Part of a small language model's weights: width 640.
MLP neurons of a small language model. Each row is named by its layer, matrix (gate and up: input weights; down: output weights) and neuron, and shows model dimensions 400-495. Each number is 200 + 30 x the weight over its row's rms, rounded and kept within 0 to 999. A neuron's up and down rows have the sign that makes its largest values positive.
After each neuron's rows, "fires before" lists the tokens most often just after its 100 highest values on Wikipedia text that the model never trained on; "fires on" lists the tokens most often at its 100 highest values on Wikipedia text that the model never trained on.

L7.gate9,227,170,215,161,198,174,198,140,237,211,199,254,214,133,166,184,231,210,192,237,203,189,179,176,163,170,263,246,192,193,170,200,215,235,182,193,211,236,226,195,210,199,172,217,228,221,196,212,202,146,209,206,242,173,216,220,176,195,242,183,191,172,242,189,216,223,193,198,239,174,197,161,213,255,169,200,188,151,271,210,189,262,191,197,213,223,213,198,219,202,199,179,144,206,210,174
L7.up9,178,176,203,186,211,157,183,181,190,182,220,214,172,182,184,169,248,237,244,262,215,183,206,157,211,207,249,262,240,236,218,203,187,178,201,192,208,242,245,258,168,179,196,148,227,202,201,250,206,179,254,203,185,203,186,200,213,252,190,239,187,182,231,208,192,225,217,189,177,172,202,174,200,234,206,173,175,227,197,213,211,242,177,197,195,212,223,179,203,201,215,211,203,227,220,168
L7.down9,191,259,234,186,230,178,169,177,236,169,173,235,255,125,210,226,155,194,191,244,158,194,213,173,204,207,205,203,176,203,258,222,197,162,216,211,150,244,190,240,227,199,219,115,257,219,196,233,217,185,204,194,229,236,219,192,205,228,200,152,175,230,202,183,187,213,206,212,208,196,229,210,193,194,209,235,206,251,199,256,205,259,196,31,210,225,223,181,202,198,197,208,191,203,240,234
fires before: "=", " as"
fires on: "=", "-", ",", " well", " he"

L5.gate821,193,213,244,191,215,227,191,194,184,194,180,214,217,184,186,215,186,248,181,186,163,227,239,173,221,213,156,186,178,234,216,184,209,232,169,177,190,247,215,224,221,231,192,157,204,254,231,195,204,147,215,190,229,187,201,206,192,186,229,194,216,188,135,219,180,144,202,175,201,191,147,175,198,233,144,204,242,181,240,172,159,220,207,246,175,220,234,180,204,232,131,266,276,205,180,160
L5.up821,159,201,227,209,212,248,218,224,186,255,229,195,221,139,178,203,193,173,171,195,193,172,239,200,182,202,179,262,185,224,243,206,183,185,196,234,162,219,193,185,248,211,242,180,197,238,242,195,213,194,251,215,223,137,239,233,136,207,204,209,190,214,236,230,150,212,188,234,188,245,194,243,180,205,162,225,187,201,241,150,218,209,194,205,222,188,184,181,219,186,161,239,216,167,219,176
L5.down821,203,201,212,167,203,243,182,237,207,221,247,141,189,176,252,189,198,155,211,253,228,148,230,141,208,238,175,236,194,280,215,188,188,220,238,181,192,196,221,160,204,185,233,239,180,217,241,207,243,192,242,234,226,206,156,197,215,193,217,218,230,204,180,157,210,163,201,140,232,211,172,189,181,221,201,174,187,189,195,181,209,217,215,197,227,166,198,195,201,196,174,214,159,184,181,246
fires before: "=", " •"
fires on: "\n\n", "-"

L5.gate432,238,181,208,177,196,202,180,201,221,220,223,208,132,243,217,173,180,211,219,170,238,232,176,221,201,215,231,171,160,200,241,217,215,164,172,186,181,137,268,209,186,158,190,161,201,217,157,223,225,195,187,191,226,200,200,264,171,256,244,222,196,199,205,201,207,203,188,189,188,226,195,168,272,177,161,192,162,184,194,216,179,161,182,214,168,222,214,135,178,277,186,144,192,181,156,211
L5.up432,238,140,201,194,216,228,173,150,218,181,215,277,136,240,230,233,244,245,180,173,190,197,147,209,186,192,195,176,205,162,168,207,218,152,227,198,182,120,231,182,248,186,142,242,208,205,186,243,217,201,195,230,242,234,213,188,184,246,216,172,237,219,164,177,203,224,176,199,230,252,202,164,214,166,213,254,212,179,200,246,200,163,152,198,185,221,166,142,240,241,213,183,189,161,214,167
L5.down432,184,195,193,237,216,168,248,248,220,188,160,214,188,178,217,180,198,188,208,156,212,175,184,190,245,197,188,191,169,153,145,211,230,277,145,250,236,155,234,198,264,225,187,204,201,216,218,158,193,210,180,190,223,203,196,256,187,227,224,171,177,218,148,222,211,213,193,173,230,189,237,160,229,152,179,217,216,178,280,250,223,206,204,199,154,153,182,223,212,197,136,232,190,197,169,271
fires before: "="
fires on: "="

L7.gate365,209,204,230,247,236,202,190,229,183,192,199,284,200,232,303,139,252,183,196,153,242,186,237,223,227,265,255,186,211,209,188,137,206,212,187,192,218,241,167,204,161,197,201,221,194,228,192,191,216,223,194,230,191,227,169,225,196,228,176,180,203,186,209,187,137,215,191,182,236,203,180,180,216,246,192,191,221,253,185,194,208,195,198,217,212,218,248,281,156,180,188,182,210,178,212,199
L7.up365,164,188,229,204,172,255,234,180,166,164,218,216,177,220,262,199,174,175,236,213,160,180,160,227,163,198,166,238,222,197,209,185,217,231,235,203,188,174,195,228,247,207,218,140,181,228,240,202,235,193,222,152,165,209,139,211,223,183,182,195,158,213,101,175,136,210,133,209,231,180,187,230,228,231,178,231,216,224,214,174,227,176,186,215,186,219,212,229,156,230,196,161,257,171,234,186
L7.down365,228,237,238,206,231,225,232,203,188,184,229,196,230,222,180,140,183,175,181,195,221,131,128,149,258,217,250,223,220,168,234,167,142,208,189,226,197,180,174,178,175,176,174,186,189,225,174,252,199,214,202,232,229,207,187,192,196,180,200,220,260,209,169,204,191,239,216,187,184,231,242,274,210,231,211,208,161,156,194,204,208,202,204,166,159,194,226,176,239,194,248,200,161,175,189,235
fires before: " |", "|", "%", "\n", "use"
fires on: ")", "-", "ca", "la", "e"

L7.gate506,198,243,163,251,231,178,229,179,216,185,177,210,201,210,215,128,196,212,188,207,166,188,214,239,228,176,235,216,203,262,206,207,191,165,151,237,230,147,204,219,145,206,189,183,193,200,180,212,264,192,215,217,175,196,179,178,191,263,222,189,183,214,174,204,186,184,136,205,207,255,221,177,175,184,198,214,236,209,163,177,181,232,191,273,226,185,206,236,251,183,176,201,175,161,190,264
L7.up506,216,183,220,264,214,229,152,200,168,179,176,207,148,240,196,188,240,157,232,141,206,183,212,221,161,168,194,229,166,216,210,219,215,202,210,201,280,219,218,246,214,204,168,195,218,204,240,188,174,162,195,199,272,193,172,221,284,222,202,201,149,179,144,277,168,169,178,195,163,209,174,148,249,200,210,210,190,244,175,173,173,226,230,182,236,208,174,212,166,205,221,180,183,178,178,220
L7.down506,238,194,182,161,229,211,196,212,207,194,224,211,215,169,163,194,233,171,193,195,195,153,204,206,231,203,230,206,259,171,197,223,261,186,201,228,206,212,206,172,223,189,211,171,209,183,196,222,190,179,162,188,163,229,209,195,175,217,224,221,186,208,235,218,174,244,196,174,244,179,195,155,239,223,186,229,180,210,203,216,206,200,240,29,240,188,193,221,180,153,210,168,233,142,240,157
fires before: "=", " The", "\n\n", ".", " There"
fires on: ".", "=", " =", " older"

L7.gate1509,190,147,230,201,251,173,204,190,206,197,237,197,276,151,178,195,225,203,206,206,190,194,165,210,236,192,212,204,212,204,139,202,272,231,154,229,165,192,208,232,211,219,213,221,154,155,195,202,138,174,178,268,189,204,206,232,206,192,189,243,254,203,207,238,223,179,181,248,176,170,156,209,234,216,197,203,176,204,255,211,159,215,216,181,201,235,215,168,149,181,188,146,210,232,202,200
L7.up1509,186,164,219,217,175,171,174,243,172,209,246,251,277,235,153,240,193,215,225,222,210,157,199,247,177,164,185,162,165,241,280,196,214,201,206,196,191,185,172,144,196,160,178,223,178,149,205,251,220,152,193,194,232,218,201,179,235,216,161,153,186,192,193,249,270,204,116,215,171,209,236,189,200,171,207,181,249,231,206,249,226,255,209,227,227,242,243,214,199,204,213,203,196,191,178,241
L7.down1509,164,230,203,222,186,172,167,248,221,181,206,209,182,216,229,186,196,153,201,237,231,224,175,183,224,223,213,175,217,201,183,151,203,228,187,186,200,165,233,213,228,266,233,216,149,182,161,185,177,201,172,106,151,218,247,202,173,192,170,226,228,192,172,217,175,203,192,203,196,186,188,192,164,218,164,210,181,256,208,205,125,196,128,198,233,206,211,245,209,173,172,246,204,260,139,194
fires before: "|", "Q"
fires on: "\n"

L5.gate340,212,161,213,214,225,167,241,231,234,192,208,152,166,224,182,199,165,175,185,264,200,233,201,188,212,211,156,203,207,202,224,178,157,200,169,240,226,147,183,231,197,224,177,228,151,211,235,196,188,196,144,235,162,190,201,219,191,176,189,182,219,187,255,254,249,231,230,155,193,218,172,213,199,155,167,205,214,173,240,196,202,224,225,199,156,199,158,190,198,262,186,213,195,179,256,203
L5.up340,207,220,181,176,216,259,220,247,195,228,215,159,163,282,222,201,210,173,158,251,160,218,190,187,239,235,178,224,226,220,197,153,180,158,223,190,165,141,250,195,205,225,205,209,163,165,265,190,218,203,206,222,231,245,184,228,228,196,177,247,191,207,210,250,224,228,267,242,153,174,221,180,190,188,183,206,190,249,232,189,200,159,199,226,206,157,176,153,168,203,237,220,172,214,249,194
L5.down340,227,201,172,232,238,245,227,165,171,214,187,169,190,192,193,185,149,167,182,225,217,239,199,222,163,181,165,174,219,203,179,242,196,149,227,218,202,202,230,117,185,224,197,208,206,185,232,190,165,185,196,159,223,208,178,170,188,204,205,192,143,186,173,182,202,211,166,203,205,181,192,180,180,176,189,224,140,153,173,163,199,208,187,278,222,230,194,244,249,205,191,198,225,175,235,232
fires before: "s"
fires on: "'", "s", "’", "al", " “"

L7.gate362,204,156,185,242,207,226,198,235,213,184,230,213,234,228,178,184,158,240,255,131,211,217,236,205,213,180,243,181,157,235,250,218,247,217,187,230,217,189,177,191,212,189,246,232,192,155,208,246,243,213,207,233,199,231,194,177,166,217,228,225,183,199,190,231,206,233,156,181,187,230,156,221,179,222,220,229,203,207,167,188,202,216,168,179,227,177,212,234,161,175,211,223,174,173,231,164
L7.up362,202,193,183,165,182,213,169,234,207,164,212,228,227,256,238,205,174,168,235,181,150,196,194,128,199,177,184,219,176,151,219,229,207,177,194,176,257,225,276,208,191,241,214,264,165,171,231,193,183,213,265,182,215,222,184,209,251,172,192,214,266,226,176,242,159,145,186,199,202,182,153,170,230,188,211,190,191,235,182,157,213,236,183,212,220,161,232,226,181,229,175,190,223,197,163,154
L7.down362,254,173,193,161,256,171,207,215,186,195,168,193,186,194,246,181,242,180,228,178,222,212,220,162,225,168,132,180,183,253,135,237,194,216,202,211,220,203,187,154,128,174,197,176,183,211,236,224,205,178,199,162,133,198,211,184,181,203,192,208,208,199,148,189,191,170,164,150,191,161,179,177,145,183,161,192,142,200,210,186,175,182,219,32,201,232,225,194,223,187,233,182,220,177,189,193
fires before: "="
fires on: " =", "="

L7.gate465,202,170,232,184,166,213,201,211,198,202,163,190,214,163,157,246,173,194,212,248,206,261,246,215,247,182,190,226,179,198,196,174,244,200,203,232,247,221,212,206,198,251,185,235,156,247,168,141,202,207,252,130,196,205,184,183,208,224,239,212,243,207,132,224,202,234,169,196,193,154,217,168,203,163,220,232,151,209,209,204,236,205,206,226,172,206,173,147,210,201,177,221,168,203,205,173
L7.up465,205,206,189,212,195,252,218,198,170,205,185,238,198,199,121,227,150,195,177,188,222,188,222,216,249,188,176,238,240,188,199,183,188,244,167,174,198,227,182,212,200,188,233,202,190,242,229,229,226,216,218,246,242,274,211,198,186,153,219,232,207,197,232,262,169,186,257,209,264,156,226,206,262,216,191,243,173,221,181,261,201,232,234,190,188,186,200,228,207,190,231,279,167,195,206,222
L7.down465,203,195,223,234,197,233,201,188,189,195,187,227,217,145,174,140,171,197,230,149,177,205,187,167,170,217,199,268,252,165,166,216,240,164,185,234,171,151,185,191,188,191,214,171,239,226,223,187,206,243,194,243,188,222,174,214,209,203,147,228,207,225,173,173,207,224,248,178,104,204,203,181,248,224,220,170,268,147,246,218,183,218,166,231,176,187,241,280,179,213,187,232,195,200,197,152
fires before: "s", "em"
fires on: "'", " of"

L8.gate1380,195,236,226,225,190,238,236,185,260,210,141,212,232,185,129,228,215,127,181,166,233,162,245,219,287,219,181,200,157,228,249,181,279,154,244,175,211,160,171,237,213,200,261,196,209,207,227,215,198,239,220,248,193,153,232,191,185,234,195,170,181,211,208,134,226,176,175,188,193,189,222,181,166,213,209,217,140,228,205,225,206,198,158,223,227,222,205,191,203,216,141,193,198,192,196,183
L8.up1380,159,219,230,143,224,200,193,233,242,214,205,191,210,211,201,203,212,191,187,242,203,157,137,237,222,193,211,191,193,169,170,208,195,177,223,164,175,147,210,211,204,249,233,217,253,199,208,264,178,187,176,266,142,185,190,191,153,196,243,208,219,208,222,169,170,188,187,207,210,232,235,214,184,200,171,211,130,196,212,216,211,130,199,219,198,187,184,233,155,167,226,200,195,191,195,225
L8.down1380,186,174,210,210,238,154,206,160,181,205,168,156,203,177,215,194,207,170,203,220,176,246,208,185,194,201,203,207,253,217,216,190,204,138,197,167,192,230,222,240,239,139,253,208,260,183,200,240,213,243,223,206,238,233,187,202,218,226,155,237,194,195,253,215,157,224,174,207,220,253,157,253,177,163,199,167,195,208,164,235,194,195,239,93,186,209,174,188,233,193,213,200,214,200,197,224
fires before: "-"
fires on: "-"

L5.gate896,165,228,304,218,160,207,182,228,204,220,280,210,180,196,247,186,184,193,171,150,187,210,219,242,236,257,205,191,235,177,189,245,210,162,214,193,188,196,184,197,150,177,171,187,128,209,208,188,212,185,223,216,195,160,185,201,248,209,234,170,225,215,248,240,240,164,201,215,178,212,197,166,217,163,188,278,192,211,193,194,210,195,218,218,158,252,209,166,262,187,195,165,185,186,199,252
L5.up896,220,199,189,276,195,139,235,203,176,208,157,181,192,179,224,185,184,187,263,170,173,199,200,174,209,221,191,215,186,218,230,163,215,256,222,215,219,187,186,164,233,227,211,168,261,185,301,240,215,201,179,172,162,231,244,211,174,201,211,191,208,195,180,228,167,241,188,234,212,198,202,206,233,198,206,207,204,218,165,188,193,225,228,181,202,224,181,226,147,167,191,200,217,204,143,199
L5.down896,226,212,203,197,239,234,156,187,207,256,248,209,154,212,221,184,218,174,228,172,199,181,207,180,174,192,215,193,176,217,195,189,210,138,177,195,196,243,161,218,185,178,221,207,173,179,181,206,197,158,220,271,236,256,199,193,206,208,209,208,213,204,188,262,236,162,202,193,183,231,222,191,212,166,165,215,176,198,196,201,197,248,225,272,222,164,152,162,211,181,189,129,189,182,233,161
fires before: "|"
fires on: "  ", " sea"

L7.gate578,219,200,211,202,221,200,268,194,198,225,228,222,188,153,208,182,177,183,242,191,209,211,178,232,220,262,251,188,188,228,211,194,164,159,197,165,174,223,172,211,191,173,209,151,171,188,191,258,227,182,200,226,149,175,171,186,210,171,174,208,167,169,224,181,210,198,168,203,184,151,200,248,244,203,216,213,179,161,174,154,231,204,189,242,178,198,206,186,175,215,168,165,195,259,222,204
L7.up578,193,220,220,165,209,254,187,203,234,229,183,215,233,184,197,214,218,227,244,189,231,191,215,181,203,305,156,186,209,195,230,255,166,200,214,216,177,223,169,185,173,261,148,144,234,164,193,176,207,147,153,179,211,255,155,204,204,182,169,202,190,198,239,216,191,201,222,219,193,198,229,205,229,239,218,184,186,196,200,161,182,226,245,217,248,188,240,207,184,183,190,233,168,182,206,220
L7.down578,151,215,260,183,200,220,236,167,236,176,208,251,214,238,152,182,186,194,239,163,251,214,188,209,163,230,234,176,161,236,201,202,233,198,178,200,239,182,232,159,185,189,216,223,207,236,242,197,144,239,227,163,200,238,219,207,234,138,201,174,218,224,241,203,214,206,194,235,146,200,157,229,228,233,185,185,182,221,198,192,215,243,260,226,248,162,253,203,134,217,189,266,208,237,207,257
fires before: "\n\n", "\n", "=", ":", " of"
fires on: "="

L5.gate1312,168,244,204,148,162,194,257,212,203,180,190,161,192,188,224,138,216,186,182,200,217,197,179,188,195,211,242,160,136,113,179,189,260,190,172,206,190,200,185,192,174,204,240,207,218,259,245,220,198,190,169,220,227,147,166,173,211,136,189,248,173,201,196,205,206,184,203,207,234,264,242,226,203,233,241,174,151,234,254,208,237,196,234,265,189,197,224,226,241,189,164,235,181,138,178,216
L5.up1312,236,218,153,170,230,165,245,192,140,207,206,188,225,164,192,182,163,187,195,264,148,219,152,181,200,219,176,180,216,230,170,205,278,214,220,160,148,153,210,166,200,171,211,194,181,145,195,190,166,200,221,234,255,256,192,191,256,176,179,199,147,200,190,186,249,171,151,228,195,240,180,216,203,159,225,157,232,167,214,186,208,158,190,195,196,252,245,220,265,187,197,175,217,218,269,244
L5.down1312,223,216,199,190,187,149,204,211,206,199,231,217,181,184,197,213,173,252,183,234,211,176,173,227,175,206,207,217,178,241,170,167,150,185,181,170,167,208,176,174,226,210,163,229,210,215,182,193,188,153,278,178,229,168,206,220,230,232,161,225,158,159,158,184,239,200,167,203,215,163,195,205,165,167,161,171,216,175,203,247,172,167,212,179,177,197,209,178,204,199,172,195,205,196,244,226
fires before: "\n\n", "born", "ic"
fires on: " =", ":", " (", ";", "elt"

L7.gate1048,233,247,171,240,188,154,233,192,192,203,170,192,183,199,176,173,243,244,194,178,192,235,200,177,178,195,222,185,178,228,244,164,241,185,172,207,276,132,188,231,246,250,195,241,190,216,195,236,254,201,177,177,188,186,193,181,186,176,199,247,155,236,204,187,186,159,163,169,148,155,179,210,179,207,178,233,226,200,172,249,223,186,208,238,195,165,250,202,236,182,172,224,224,198,204,186
L7.up1048,231,243,180,243,168,211,167,188,223,217,200,162,193,193,225,264,162,150,231,175,231,186,264,233,237,223,200,273,197,153,254,200,170,159,235,188,142,203,162,157,220,179,182,221,174,222,221,239,212,218,204,247,190,205,216,194,206,195,168,261,198,220,212,165,201,219,183,226,223,182,214,181,159,266,216,156,193,171,173,180,178,162,182,192,236,187,184,236,186,210,194,221,169,169,204,213
L7.down1048,257,171,221,171,186,202,177,154,256,278,227,202,160,165,223,184,202,173,221,177,205,237,209,183,195,199,206,169,169,223,231,206,188,191,218,166,212,220,210,231,172,201,266,203,215,232,222,207,201,225,210,245,238,222,211,191,182,189,215,217,159,163,209,199,178,216,193,147,183,207,211,193,172,170,166,213,173,154,170,280,192,190,223,139,158,175,171,225,212,225,196,227,163,169,216,179
fires before: "="
fires on: " =", "="

L7.gate651,187,183,160,132,233,210,194,174,180,241,197,283,179,166,161,240,159,237,205,160,173,150,179,186,200,196,228,240,151,199,222,209,165,246,192,204,212,191,161,220,262,202,177,204,226,237,133,201,205,187,216,190,168,162,184,245,214,171,159,205,163,262,232,153,229,221,226,193,240,189,248,207,199,185,244,196,234,257,198,211,180,197,193,262,199,211,181,192,223,223,183,168,194,200,195,185
L7.up651,224,221,156,219,224,214,176,144,137,228,195,235,163,205,202,203,193,195,232,207,182,197,176,227,221,123,240,185,247,208,147,188,217,238,177,218,237,195,174,225,175,188,214,191,197,216,195,235,182,214,194,207,153,181,152,198,245,177,261,208,195,249,123,206,231,235,194,156,241,218,186,182,224,174,169,198,198,236,208,234,218,216,165,212,171,157,217,217,142,166,197,199,164,195,244,249
L7.down651,155,199,198,225,219,246,140,210,170,177,251,213,250,201,218,265,184,200,192,224,196,202,247,183,175,195,159,174,147,209,194,241,128,203,151,174,202,183,221,212,188,197,151,178,194,196,146,193,199,128,196,185,209,186,217,203,202,176,158,247,174,143,221,185,211,221,169,163,222,194,201,238,199,166,248,221,242,201,200,199,149,156,216,214,132,201,246,237,193,225,197,232,190,172,207,225
fires before: " |", "\n", " (", " for", "  "
fires on: ")", "|", " the", " Actor", " Actress", " of"

L8.gate139,219,145,228,179,209,181,205,257,194,185,223,215,188,214,289,177,180,180,188,172,236,164,168,188,209,208,204,162,184,225,202,174,226,189,186,211,208,222,165,165,177,181,196,231,232,197,205,189,242,260,194,162,238,151,201,215,204,231,137,158,185,226,221,272,225,192,170,204,189,208,241,242,226,223,140,262,180,201,171,195,201,205,224,157,126,227,207,195,135,282,249,237,183,190,229,215
L8.up139,190,196,208,156,199,219,179,187,213,193,207,217,209,175,227,173,209,191,190,243,220,186,225,195,191,232,227,211,240,190,250,201,118,135,214,182,158,191,171,240,157,191,196,228,237,145,202,269,149,146,195,237,194,241,221,180,262,247,245,193,200,231,190,254,255,164,194,199,225,220,150,106,190,212,212,176,227,224,225,205,179,187,208,164,203,181,186,140,229,172,246,228,169,170,154,206
L8.down139,204,188,178,199,232,197,198,210,230,158,204,192,216,205,170,213,210,184,216,178,180,231,146,187,225,198,185,164,192,209,238,226,225,188,188,211,175,211,228,186,225,251,217,211,269,174,257,204,182,203,184,215,202,243,178,234,202,196,189,182,245,201,216,191,181,176,221,224,170,216,214,176,185,185,163,202,188,191,190,201,188,213,252,168,223,214,211,232,246,212,198,210,182,178,167,226
fires before: "=", "-", "\n\n"
fires on: ".", "=", "\n"

L5.gate145,235,214,235,239,191,163,159,207,231,227,174,198,205,169,182,156,221,236,223,208,231,141,148,223,234,244,243,186,169,207,210,151,174,177,244,191,198,190,200,219,171,214,203,233,108,204,224,192,196,169,217,157,201,164,234,209,239,263,160,211,197,228,195,176,227,157,187,232,158,188,190,284,233,195,259,157,162,137,182,196,216,198,249,191,237,163,181,168,218,244,180,254,193,219,129,195
L5.up145,218,216,204,189,251,268,166,215,267,175,212,206,229,159,156,206,204,215,208,245,168,150,202,169,169,203,225,223,203,226,255,135,183,190,177,219,137,174,193,182,238,214,248,160,171,166,211,232,173,166,203,181,208,182,177,209,189,219,152,209,179,255,140,212,171,189,192,198,171,194,207,242,230,195,238,149,212,170,171,213,213,201,228,221,184,197,190,195,169,208,182,209,202,269,229,190
L5.down145,203,227,243,184,190,232,209,176,166,191,165,227,237,220,162,172,218,149,251,218,174,187,249,187,227,176,218,187,232,162,184,238,189,139,228,198,163,191,204,210,222,198,221,227,131,192,205,199,218,187,243,215,231,197,200,191,233,214,197,222,114,148,223,203,190,201,179,187,243,216,196,198,232,136,204,167,221,213,136,193,196,251,213,146,132,182,173,231,200,199,206,277,228,236,147,244
fires before: "-"
fires on: "\n", "y"

L5.gate483,230,151,194,219,188,171,233,187,219,119,207,169,236,207,156,246,199,187,240,230,161,160,214,185,210,223,194,197,172,179,205,246,174,147,164,164,198,215,201,199,203,206,239,198,191,178,190,167,205,164,212,179,205,197,230,197,206,187,201,147,197,215,183,186,142,196,161,274,203,195,196,130,209,179,177,173,147,258,155,226,245,214,181,247,187,215,248,191,179,163,198,174,269,200,142,229
L5.up483,241,199,204,189,249,176,180,186,194,184,225,194,179,212,223,203,168,178,231,196,246,158,213,181,224,158,228,230,198,227,178,147,231,223,202,216,182,215,222,187,157,196,217,226,189,143,213,197,171,226,165,205,162,207,191,207,186,202,167,193,224,182,207,236,82,151,185,184,167,170,156,235,253,214,166,203,178,150,252,211,235,226,180,226,183,177,221,174,165,187,144,220,188,176,183,194
L5.down483,183,209,178,204,239,209,224,172,200,208,191,222,201,252,184,255,157,238,254,203,206,191,203,204,220,213,197,173,215,203,229,199,196,190,229,133,286,196,200,158,177,164,216,227,207,173,196,192,194,214,203,200,154,180,234,207,171,249,244,202,208,210,245,165,182,188,254,189,217,257,198,220,214,188,209,172,163,203,204,211,220,201,208,108,216,198,233,249,200,172,218,138,197,212,234,213
fires before: ",", "\n ", "\n", " (", "\n\n"
fires on: "'", " –"

L7.gate722,200,159,227,231,212,186,198,223,188,210,147,189,189,152,214,189,206,183,216,179,197,224,186,163,184,210,183,209,243,183,253,247,164,221,206,177,145,231,244,171,247,154,232,206,191,234,169,216,246,168,209,169,228,187,245,209,162,249,197,207,253,135,235,197,217,144,245,170,169,235,196,161,174,215,207,246,221,201,213,250,195,229,223,258,199,181,131,147,223,209,166,215,201,220,97,193
L7.up722,225,234,219,158,184,178,226,221,182,197,169,196,192,166,205,237,190,210,156,165,158,206,196,188,200,229,193,218,192,204,212,190,175,249,221,190,212,190,269,197,237,161,192,230,234,263,229,192,241,192,256,192,199,132,230,228,255,193,185,202,229,174,229,229,221,194,227,201,165,227,210,238,152,230,225,197,161,190,177,204,208,187,209,217,190,178,204,218,138,222,155,221,179,217,157,222
L7.down722,229,205,265,155,225,212,176,219,184,186,191,204,172,195,163,257,187,197,225,272,154,184,220,160,220,223,206,197,232,240,178,155,142,219,197,143,193,143,155,214,199,214,192,191,170,185,210,183,207,175,227,225,202,235,202,183,212,198,215,230,211,161,244,183,146,188,196,180,172,201,228,201,189,138,190,232,232,148,212,180,231,201,225,197,162,211,170,218,240,210,215,186,210,192,224,215
fires before: "-", "|", " place"
fires on: "-", " Asian", " took"

L7.gate405,257,147,227,240,205,201,193,182,193,185,217,194,182,180,199,225,221,148,171,205,206,200,208,202,241,165,159,267,174,232,273,191,216,147,223,213,163,175,201,197,191,170,204,287,237,213,148,216,191,203,188,230,233,140,214,195,202,186,178,208,179,222,139,145,280,211,188,270,205,212,220,185,234,212,208,245,173,224,224,188,209,192,194,228,254,234,217,189,207,160,201,214,189,226,155,207
L7.up405,220,165,206,219,188,205,180,198,240,221,189,152,114,222,171,229,165,173,227,160,163,243,222,228,193,199,215,204,206,198,218,189,159,166,245,236,211,165,178,157,160,121,189,232,216,186,180,211,301,248,185,195,141,131,183,257,218,195,221,136,166,229,203,163,235,216,202,201,161,185,257,212,160,232,209,211,220,162,172,185,181,205,203,202,151,257,226,194,188,153,222,193,167,211,191,182
L7.down405,189,229,221,204,210,201,169,207,212,228,183,162,173,238,207,226,217,166,216,229,150,179,249,177,196,190,245,181,198,221,226,196,187,179,201,251,193,216,186,192,242,204,211,247,191,207,209,161,267,149,144,203,183,224,224,176,203,153,272,175,174,148,151,189,188,240,194,216,161,225,173,209,171,217,218,159,210,198,192,182,130,210,206,187,176,211,209,220,170,196,214,214,228,196,252,215
fires before: "="
fires on: "="

L7.gate230,228,175,218,192,229,280,193,220,148,233,231,210,175,217,177,216,182,204,162,144,170,220,190,197,162,234,241,206,206,228,214,227,114,157,181,255,164,140,122,234,195,218,199,185,183,166,222,263,176,172,187,179,232,174,232,168,168,246,175,194,199,199,171,207,177,199,180,161,205,178,212,118,205,221,125,166,186,174,183,218,200,196,193,183,191,210,227,227,229,189,143,231,253,185,223,153
L7.up230,217,217,260,186,209,272,207,177,160,228,265,220,234,233,211,200,266,189,170,175,187,166,206,213,198,224,199,167,219,245,157,150,185,196,148,210,167,247,144,184,212,211,182,219,192,180,218,215,182,179,155,120,229,226,161,208,195,242,197,221,141,148,203,124,181,246,198,197,195,223,249,232,209,171,172,209,254,181,201,184,203,168,203,213,208,208,205,231,175,151,200,199,180,176,185,260
L7.down230,230,261,195,204,172,210,209,229,238,230,150,165,161,172,208,147,205,185,147,210,222,226,212,200,215,203,168,148,214,160,185,131,185,214,275,213,176,241,200,235,220,198,150,218,195,218,223,196,211,186,178,173,237,202,244,207,188,178,166,193,222,199,219,208,227,204,185,199,173,224,242,186,212,220,208,221,238,214,187,186,142,178,178,111,244,194,205,241,202,201,174,196,134,179,145,220
fires before: " |", "|"
fires on: ")", "8", "L", "6", " A", "  "